config.yaml
norm_place: "pre"
norm_eps: 1e-05
positions: "rope"
parallel_block: false
MLP neurons of a small language model. Each row is named by its layer, matrix (up: input weights) and neuron, and shows model dimensions 256-383. Each number is 128 + 24 x the weight over its row's rms, rounded and kept within 0 to 255. Numbers have three digits each.
A block is one neuron, or neurons of one layer that tend to fire together. After each block is what it responds to, as a language model described it from the Wikipedia text at the highest values.

L5.up47:165108167169151116112103116158139101111120172133095112122123161141137162132132134153100178117101127121124132112129095134114147119089116134115134108104123123132155081113142140168092122125122125081107136157110156113123136139132129112107166172145162131094121101148139167099144127128092152127154168112080092115127145108117130124113143109112095109124109135119150117096159165136084124140155
L5.up162:146120100123158110110103093115121110154128153167143133147129144104139144114179113150125141103145108130144143091134151038128148139098161108161146120108105129123107114125147118140132113123103136077195162137101149138111113088072093073155126150129132128127104173124135130134125135160116163114128108141109148138113106168153098093124105084134104139114174124089123120132132137094132133175118
L5.up244:088117172168146118129176121138153195129114164119118121153142139165118140097153140126071138114144153169091131109093115131097078142095136113137120140128119116094132137184143136113144165122093159095083148106135126150122107159161137137142155107105133074099055156118155112141081123127091114138100172126135127118144112137140115127107139154112133129135163147127151142129109117106104123131122
L5.up754:113154136151125111147152143129106092080145136136161103182155140118149099191125109104165128112103115112107131110062150074138103143119147114129121123170179090152129136125147129171102080086155132167147128143122097158072105134103103166105158130125139119119140130143138133105149137126096130175096099127130099160106182127158126095132126103069136163125110157127111124133095124076121125152171
L5.up964:115185117112140077156145119182133135121151161171145114164091144139153137156164139169094105080083141110098111061116125142133116084110105119131093151141113134132125112137106084121147100104105141158094107122143137104099115109134106098142108135115110146138120112101107117154138086126119121137149153123123123140133161096115136124156109161139126137094076064159114103127113126145124138147082
L5.up1188:096118149127129125162137122162139157115102126100133105107130140136137161143153159114130145144115104132130127125146138131147110152160120157108125124109120115113113165080144121143131106108176165068149120091144097129117142124132115140109121203130152144144138145101115121123102149114129079156127102138150138134090171180152120077084094123096133119091108164136097111141098166123140130125138
L5.up1270:144118135147139115133098136194140118099132114147119112100105129137125130194124161146137058136136110123119137140112120135125139157142137146105131147128060128132111115155164131165140098093127145130105162157104132131142122102133131122145099171096113145103117131154117122101094113191134171172099123099151121141120134120133108137101169074143139119087113140143152126150130115091107117156117
L5.up1292:161135158136113109108076094120135088127155121198099108142151116191107154158105134148126158104102169130125099170136097075108169160101142110096085088135098141116130124127170152147117120127138118169116121171144160130125115121140130129129134161109099149106125106136135096120107125163128129148117139102104117120102090113153103097101144129145086117118075137156120081069146141138161160155154
Description: It and word fragments

L4.up340:132152090138110087138109116139129155130121144108128111115120116135092130093133137103111124109111122112124131133123156111134125140122122148140149160141104149137107141095130156123089116135149129134171108080167158073166116099156106112108123142134143187137160115117149135152173106116127134073120153114119131130139168146129118058119125141132151148105096139162144115126121102109149134115134
Description: Clause-initial subject pronouns

L11.up74:091119105088130088134144128132096144119128106179122119148104109126132130145167118121169103127090137128141114154116143159112136106124155146107115141122085168130157114126137155105143136109113088118109155142115143104116127081161169120150119103054133165112118130102146105158120124101114130107144139108145110152148118115154131145116081073132131115141100090127143072142113123139112142137153
L11.up118:124135143189113117116181173133127180089140084149136115178136110052124117162139163142164133112085112115185134142120115166161125117098105123102181138108111145112144189109106147118093138151150130147140106136155131113144169135123106128171122129123179146115142124134096136118150132074126123108141087141128131140103118127107150126128160102150163126153098138107136125136105139145082113115065
L11.up144:131093148137152130101118140134103133132177121173104115136136135142131103120107117145134132103155142108148166129131162136105118090114131144087094156139134140163129151105132107114184125092145111125134102107185142100099095149105122139140108102152129102145165133139126120163158135136142141125127028116144119135126135143170147136121122108145141119147098127115093116140117163117119119115109
L11.up529:154158154127142124111160156165147118158125107094146099106090132122100143135133109123164145116109133149157130104085155142150114156134148166106145163136134110132139126164156141153152128126141158156113131133118147070151154131163163147133139124094203147106122131117138173095155122160129107121108149098148107150125105094140113117141137111094105102135116192147108114153116158146141083153105
L11.up576:097168156136162123127153142150089142106134106197101128146139113124129151142162105128141129157117133114120143169161105120147114158122078130108132136130153173089155151079142112129135142129180118145107151121124119117066121123111078187138090107124138129114185199149150128125063141145097150132114153141113093126120164069148110108116115161131131150109134141136137112149125136113139089135094
L11.up707:097164129074111091126123114103151118089091133118123132122137105098122136171135131125181115134125168106153112124107143177125109110111110099084130150117192108101138104102131083103143134167170141135128115132169129095112118119158128111132133158128093116130152128145131120137118126141147128120147143124132117145107148129180110109137145098122150138134122117114127101145126122161089071147154
L11.up1220:151170130103165073112147186096131108158126132176135077089165141105144109138099134116136117142105138089121092145122100156141145114116095116140117114133158139108122114125177131125121176124142122134145079120114119138148139116140131112146084121157132096166132174119126126130125108144106136108173094092108130075136108106146127126129113151117160142164094091135145112139097158139132138121116
L11.up1252:118105117149139108134120137137145096165119144123102155112161108091150132129109098098120141134105159088131120122141139140160110122102129092073121167117126134174166118146129132142152129156115171103126133149149110092116107125133134130157121142100137134121091091119161122109127088154146124143148102162154161140131084130167132133152149147136157139174142100155140093157147139150160113126088
Description: Proper-noun first letters

L11.up78:123113157184150107147131187163155129141157110126138118140139109126147146134094125129136118081138147173092180119179132095104128087153123105147160155112114100060141130137122105187096141110112156185141144135101127137171168122120126185105128127148097167128154110138100129119107132168085153145092147099147126135112128141151114106140100129110151144159120190123117121103116148122155120140122
L11.up217:128123093141081148097125147132134159129115177133160143143135125123092141118122105151123175130080082117130141164115136171166141115113147112123167107118142128123105127107129136124122096155146150150150134106136093080174095144131099132126151093124143128101105128118103122134098111129155141116132165164144159160157148109156130086140130096171097156130134125103164166086120143116129128151165
L11.up356:141150135115117135149120131162137122144131165152140091124121155134113085087135146090164128131094119135135133147124129124126121109117155123086119144104152127152126122109127094088084074112115152141117116099118155129141106118146152127130171098104099154103109057128100151135077121135081180102106174122143124169107092142130103137145145124129112142174151127111140112153167137142173102164117
L11.up443:076143109136140113128131145164084142102147131113126105112139177122118114111110125126136101122137117115117159142108099110110161104115139112144132142144142144120134137140132107121114105143107118095088122158123127088107123131145123170122151114100154116080122125160146123111180080115107126105089155141112128071143081143102162097138095168110105132122130158116135142157122161192111131115145
L11.up1089:146128153179166134166138111142117124102135152139121108106126152146136172113137136181098150132152118081142149116143179092135094121133122108125133094079110105135117113123130165119118143125102123135166115129105115138144126106149153138114127133105142166074121142102156122106125089111078164107107150103142128173103095130126126129155143118154105128175103083100126104130173146177131125113146
L11.up1190:121129112112083116122140136127149128099123201130131142144143174118098097143102130131083150092157142152111129109147168105132107090138106096149172108152148142107145130111132181094144117102115086170131132117160138117179076102152115149163088109153119165091119156126155149129114105113114170112137149113102140141164158136106125086141159116143128133096128102124145146114125133128137095113128
L11.up1440:147166159104138118089142148116098161141134176215125078143106098104128131158095143151108161142154113103128104123151119156163107104142095089129079108108111148139126148130136133184117152120151117089137161134096075137107137085125081135148132137145151136142156091142120123080161106179100122114199135080162133120094155117112126123122100114127140151110125137146130100136107130114178091128132
L11.up1448:102153093133116135116119094096170142185137115169148138109134136110115128177148118124080121099098133127126115115133177136123136130116118125108138064090190113161097125115094174105155121132083139141136144130109157105159121155141108168130154163148103118123130119156176116138090137096127158141098110086148154137123139140151095129112112172101167142111104112088151149149113126157151110139122
Description: Subject pronouns, name-starts

L5.up83:151108169127144131107138117128092134136095095121136106092143084109126090148119098134144167146148127141140164079141143158128164115122172099113145133117116147082134162125113112118158152139149092122117166168172142136133117145131144102143146107121188113127117154111115085172128115079152157117145048111156097138140156124127114130137121150142129105142113120101123150138144123093124150107148
L5.up265:114140094112127124113109141140161146137143126129142107102188116130109105140119122114164172118146131121151150139124123129148173158058142143113188102095117088094150113098134109150147108119120132125109151159150179134178104118152143137142123134148197138091120128162128107164132118133144141089105102094112105145125125154109110090106119127147122163141132141089136184124140133159116102119134
L5.up387:097159169118110181091126154107148167104126128162126109144150078134135163112096150134092152115157103151128118123099160166119114154125150135119128132138134111128145128115118127154132140161095085144125130162139148126088124127122134124134105109143101131107076122133100140134088123110133147120113087085144160098127124108112132144156146162116111143126136142191108163139117098076101145115125
L5.up645:132075121149102134117154157142102080125140120121116152116141164121133114116167159094155092129118123104202116127185151106138063143175104123147155141145123079138161156172124132135108129153090150115124105103160139157118095115144126105151114122131151109157133134163124097125110151121067108151108101064136141125114124171153147114130128123123119136135143153124144116104125142128127154132133
L5.up944:115139109123162103172123141112159123105134179194135118125156134122124124157137177155101125115152114132072147160133154121112125111120126131145124120118116110132116119103122105115114104155118161137138138114168148150105108130161145115136083110149102096091115120132133110107122178118158146121115118121134142136142128126105156112156102140119135144146131135116095158118107135110072087131109
L5.up1008:134140153161130120140105121130132129118129162138091110107170118163093118133124094122163102140178103111125115140127134169110053120131143174091143114165133099057115089119131104141145104144122125101125105144126092114112113140095128129164122126119154077122122122125107096189125166129107145146140137100122154148149123117191089137092149181119114124135161133101155132140095125129119157162133
L5.up1399:113162176166146155118129134152113157111100149102106110130102088105126130159144149106113094151200140123176136129145187148121108113137148076109110138092116105115111134165116125118151118132122121106127121116132113147105135122122096145172099140135141092138153116129124116140135148093115115122104119065147158116121114156135112128110141076146172128188136106073095101112091122102159132120171
L5.up1494:097141153148147156123070110146115172136127177160114128143123099122149155157127142093168126094133162089137149136161133128094074113140152124125143155132119105105098093111127144152153134165154139157163127117180117104114125166140078111172096111124145122142155129138136145136126130129121146141139102125156150132128096146107080130164116105141136113117164115125094118089134086120142143122111
Description: Word-initial capital S

L4.up632:148130161137117089148067157122097185129101136106145071119156119108164099136122139145124127061150117106177150142128131136115132088151098151120135112143136118103149148129123116115194173120116152138145104140157127102143126126134122141179098142119121176154157109127156083145156118091143142119130111064119148145127134160125112139091124130125116140124118115112132126078143117126174131167108
Description: Capital S word-start